MLP neurons of a small language model. Each row is named by its layer, matrix (up: input weights; down: output weights) and neuron, and shows model dimensions 0-95. Each number is 128 + 32 x the weight over its row's rms, rounded and kept within 0 to 255. Numbers have three digits each.
A block is one neuron, or neurons of one layer that tend to fire together. After each block is what it responds to, as a language model described it from the Wikipedia text at the highest values.

L2.up31:093161105102092160102153145096078134168193178143106132124148062101123126108101136125119065092170058145126076057133128075131145104106096089084136104109116078144121117121142117082140182150129157142131190095123127110184103160080109139109207117168149134135203113103168093076152057063138132231
L2.down31:074150131155138170111148142116136140156153145106175143155107176071160120090157089135129186065171118105148105113195194126164100128083099132121128090153141129105101103096102113090082117101160087111121113152195137166190103110116128134124147110112085111121164116060157193107140078124145099147
L2.up231:110118144148165096104152074137125122111115175173139149130090083157145134140106147144101141103145136176122105113144098120078168155107147150091125122163091119115166107137116121144164119117090145138124093101118151171102119133091153108103160141126143145138115115171075121088095134135116063177
L2.down231:168137178152111124170162116122087118095154090145069171121105171159117172089129165143128095095137167113100121129117157160209119182089110106110071142119115110120120103131117120176106140138081129159181108100177116153121144196156092124145176157166122064097115132131068165127082160120128113123
L2.up459:172153149081175108061166108130160137225124111113148166132157088137083095037087130074103087146109080162109095056112113084095171172123111153157090162162122101148060073136099125032112183163087107114136135159107148185143126161113119136132152152146111133054157142128119164110129115091140116173
L2.down459:106074141141084178118113138109082121182126151105135220174073155105123126146115168149178155059157150114107150080171134189076148126098127096146057115132144131150119108113136218126150125086160140065111147156151073184169121146123148158142167136131121131127156100140117130089106116147168139190
L2.up1460:087165138112100102140102078049168114108117103174142169144138072175133083130121159123154101137104063121082136108125083107173137119150142129130168127068104075128074144091122148126136119183146109112062135159198142152099100187109172126164177105142138181103134152127136158173124112083095094132
L2.down1460:102165069142191123148131132179163085121117083112134167128148116111189179081165104058158140144105111141136115123083119102068081132080108167087138118114127187083128138084116106153105180108144124093126088113117126131115093153188072081134139116146140047094162111110151178149110127120153063139
Description: Mostly the conjunctions "and" and "or" (rarely "&", "but", "than") joining two nouns, adjectives or verbs, e.g. "artists and technicians", "tribes or confederations".

L6.up692:046145093164108126079152126168090106165136162036081120088103113138094126168135096123123125030156098141061102106090151132132116111137099187133132134137104103114150092106179164084114114135129131162072176114111153124161106100124119119116255098166142139126150135099123095153118123136111084186
L6.down692:130121118051118098129095153149156123138202092151113112174081132131098133113121190082102128182116151089120112092127122150140123142180139110104170134136154153124160094141141111121149056138182124147127131129144173151061167099191082133077129187106106076136127158170144169165199064114107114171
Description: Coordinating "and", "or", or a comma placed after a complete clause or phrase, before a new clause, e.g. "in Vegas and she", "before and during".

L4.up764:153195119128138125120138150056101125119103128125183163138083060118132137127113106130075124152115086181153117170156117142156097134112113141106144149149086120102173094117135166078108178145084185130105100165125089160168136120145159150135118110099140160142106179096174142145092117091143166182
L4.down764:210121140142122135077066134107092106131149140154129137162109105078180141093115099134088213135094094143143121126168173081159104145124115116177119105137105098149108109132255156112120124115118189107126118147104093178173134135134154145179134127100111133138108130111115173129070099108101126169
L4.up879:145166145219128130100143179093120133160104123153127131154112077085147195129155105117080153115116073097136106121153131146131094089119081104163171186126073107145157116105173102123141190094120154132100133130138180123142150085183119171108108093112130146139117164125114167107107138142173127146
L4.down879:173069172074136071132075137075125180121163115123099156161076098120145099118174180204155186147178055204158155138126125074158097143117191091095162139123106107141091111128192150151098132101174169117160123155157136218110202176136109084139161100094145142140145095121124160118162161154125124159
L4.up1175:151143133182191133113089150081096148157114117125129156121129100131121124126085116125111145106109113111115145119085099059086113108097169135154121154087101127124101067106112119117113100135114135113149177167096121125152160100149124109138091125131099141117115161092127138128163137110111175179
L4.down1175:164102202059101099108134120087095126157152135115104100102076161180144110144138167161133130162163097126157147124124066075194092080085149048129150130133073146094086099125235065106086139185121174115173160084165140210098129120149090095168121158050108142114164170145128141130117108091126153149
L4.up1479:152147184152106191169121168082100121187104131125154154174146077087095157156160118118094109155150100160156128153121108107190149134072067115147140154134102116132114059131144134117094073150078146159159180178133116146107162115129149104195116138113083179112136095061190154186168109149094154196
L4.down1479:161156145104104136106151135108090125121150160137116124146122100169166144147096141123131199069117097127120116116121116109164137143122116086141117124145097152101107082115255084089091099111126157103154127102118154199122120102173162129101167145113140131095122137141150135130136117112092150154
Description: Newline tokens that end a sentence, paragraph, section heading (e.g. ==Career==) or table row, especially before new sections in biographies.

L4.up427:089107144153133094111197130119134141122141113183146161173117152121107135142128136106128099109140150204185151141176097148118203147138127150124111152087180083130173120113090150142166152118164119131128144075143175187120109179140183158123150140093154129077155104147128117164123162100075105173
L4.down427:184173139146197077097178120159158117129109128127081116180158150141079126090089105158132143133100172142048132173114140158157117165195116074083149105111114118064121124150115092158066158191075174143133158128127073122100116123162151135143129084148135184140134166138164097179058114154126151143
L4.up547:106100155121096122121138121151113150163150144082151149094176132188086063075142093050069097110137144125111161139134130147102147147101116172106149167118159087115202141083138088073134206147135133158060146143135088083108058146095077084137118092163206112061130153130121124146131148109156140143
L4.down547:115103110154151108117134106111140115184111109104142154127150070116092171107103152144103158047119109164115208128139143149175179146105139189100105068121172077092188159076135149088144171140169104129065091089142158140111094146030110123139188132128163106116161136146071104153078162147086066176
L4.up815:110116109168157134121157094135113126096154085125118191129141139107136126155133124157119146091132095154141118044124111133089106126165146194097164138152177093100195147142117192068183122155092141105079169148115168115090140079069120086109137125167187172120141109129105106126137154150152103140
L4.down815:134138115101145122141180129171132101166111163142090188167129117146073123086135121133095113134119165206138162085133118146082099115139189129130107157063101145085160126167166140177098175084078184123097158083159069110154137143122158139150152150146174170120158144143127095200121102123146074080
L4.up1422:065148123123149133096130109105170070149144120156159168152162088159138058151153219095092132039157081159172141067071107118092140204129143145044158167162103144138075104110066101144168154174129144110119170099129222174117122176099159142174194154110130177054138163167084147137151142080082130191
L4.down1422:071134137092117128104114105162102138114142159144106106135110134106110178079137133124096073152099180105140127171108138142164152113115172148111132120094137150094135169091108149081137143161180115097145118151224197111143117157089142099151161110217105136143160127128082108119176113081146060164
Description: The conjunction token joining two words or clauses, mostly and, also or, &, slashes, nor, as in "designed and manufactured", "Oil & Gas".

L6.up1054:127152163144125190124101141114142103116143111132169173100115070196110164127182162097096116130138089164143126163103058059142091102114060112133102090130081095166096064120106071099178110171098122111094128215098181155103089138115138155173148069154101103083127103172209086134104180146140081147
L6.down1054:134153169137130177109107134138101118125121132097163149172163084143137145152130147114104136134166088159105142146130113106163121151107083145102150125141058119107124067109255114116176096105144131114134146154102145171120090162166118163145113119137121132089148122158134095185146152149140087151
Description: Line breaks that end list entries or table rows (before "- " or "|"), plus sentence-final periods before a new sentence.

L6.up809:132090101138144151129141144120130159118116102124143164155179140108128138179088092124117092054140125124096154103111121128111079152071048166049077147076109138082050078121136149068101091105092115118166097111112194092118080123106139132076096138108090102128124123122132142123152104133148104117
L6.down809:102124196112153123172089110047114140119144240121145146063137190092100153149123153119184109111091129149108075115074154107106094119192101159106128131100107148193120122164177186117065170166096139178147045183090124170130129151106123106109138139087156115118174129110081155098087153131147098131
Description: Prepositions and separators right before a city or venue name, mostly "in" after a venue or institution (Museum in Thomaston, Olympics in Athens), also "at", "of", colons and table bars.

L4.up14:112109136135136110119124203083169143156082153117134115042157129156091123138155143135154108153050105116149140189144101171113140157149084083109148132150118162175132074142151152082153156114062142106102118097118187093160099082156117152039163176174106156176069129168128085141117168146151153097
L4.down14:154089120107182151133144160122112156125140081204173128139116147122119141088170157118047107124125103178075129105113056060131123154116137131089131144190064099184123117053087148075109124140134128084088080117109134160204137072148158150193069132119135157126146060134118122156178026105113067108
L4.up374:090064136160077154086062120111075121088185137146117140122126106153110155128127089124105103139165123133109142166121111115092158108110127117094132178127088121140144142096151143167102206152063154132106135099126173135157104132114130149118192132184144098151150142091167129106147105133125152070
L4.down374:066101131123134137115152172147052044091126074122094121110117128179110150165154132148138145114087188067128136157075094106110078111121181133099112182152144103087119139123100118088181126125123118158098137164158092156115059074044123122110175113185103155132071093157137069079125150133153106122
L4.up1075:116153126136158175135142112138107123105120193123068122050138097097071144135112185126098131107158106128107166143090120134158104137109110141089154123075182093124220131146140179096141106170152134140139156223121111127131091141040194168109170174183118148163119136148164125113133186109134148119
L4.down1075:141116117117126129103083136121107163187132093057114136170079108131181117168107036113140092150141171153123146077176142111133102154187079070105171125158106113106098164145099087156157119145148107132135125129186132149141128111150046146145144116142175118093185143166115173085126132138075077105
L4.up1433:101117116163085146157156157117096160152092101134153126135151159076097149095106082141151107132145113117155139123143110120100083098086072187141159162086108109174200191135142156163156157097172131147157103176142144123195135147167171188095115179106113117182131116177093140141120144121161082145
L4.down1433:167085134117114158183096174095064118184177138123121115072129153084116172155108126096081084114121124186103061144106135108181192096154074037087137104165146156154157125140164174146099077125139117131154135156130163143138080163074114145114212149112116085136129092141098110174154087140153142163
Description: The preposition "in" (sometimes "at", a comma or table pipe) right after a named venue, event, degree or organization, before a place or year, e.g. "Museum in Spencer", "Olympics in Atlanta", "degree in".

L2.up73:146149117173087211155107163113108116145137150145143157156141071124084152167119155113082142121165124167191119148110110050141096160151134154123211097086070097126117079100131130119146164146110206117120104124091087155147158126071135140156151090132166112099080156160141101154096156095104136196
L2.down73:186143164137121159088136130100137124137102126197135168177111113106173158120136131126087170138102121137101117143123102082123100149121131138134146105128107113124172030083255120133137112116144169105154128138111137179155107142104155141132126134116129142123135122146137123156093131128111121206
L2.up478:189138141160101166141148150115122120130101160162168105201197076114148128193101162115128120161132157141176136125099107113094209130051092164144121139112080053138102064169144110153153155142041197095117117142122078228139155154098139164127110076131134114065098159153134142130062119142136132157
L2.down478:180185169138120134135125142106123123090107126140191138184072110071152191108123135135100155109142090159130152141088099120098119157110185140156154118143116084087161051142254115112067153118169200079152125155091151133123114148097204090164131136117125218145159147104136185124129171088111182196
L2.up808:158106131188131204092138170080075112151132118157161128189138056138108159194150135131091144131123122179168098179119094042094162140117082157170178114110091110150098058136147156120132150170150191088098111142082118172143119117105182145151133088089168149133130173134191121132133149117132129230
L2.down808:162151150153138155105115138104134110149102134159147149179132104121204188119129135133114168123115127139095135144129129093141107134108101140147142113127128128122158086105255121134114118085162185097147106151143149173168116129103156128141144116103121136117163117117117131134079160116097125194
L2.up996:147133117187111190126147155104088087139110116141155148152177061110118143181114153107109140128155124205180078196127095061109137115115102201136182118102079095144084055117127130123145142128098169102097084116056116160167128103096137137123116112113166160124105198107158126153145128150125127239
L2.down996:171131130139139152127124137100129117118113134157153136179120096126195186113144129116101159124116111168112102140106118076123102129122114120151154137128104120137160082110255125134108124118152183109122101141158135146156111123110180116121124099109155149106139131136127129149109177136109121184
Description: Newline or paragraph-break tokens that end a sentence, table row, or list item, before headings like ==History==, new paragraphs, or rows.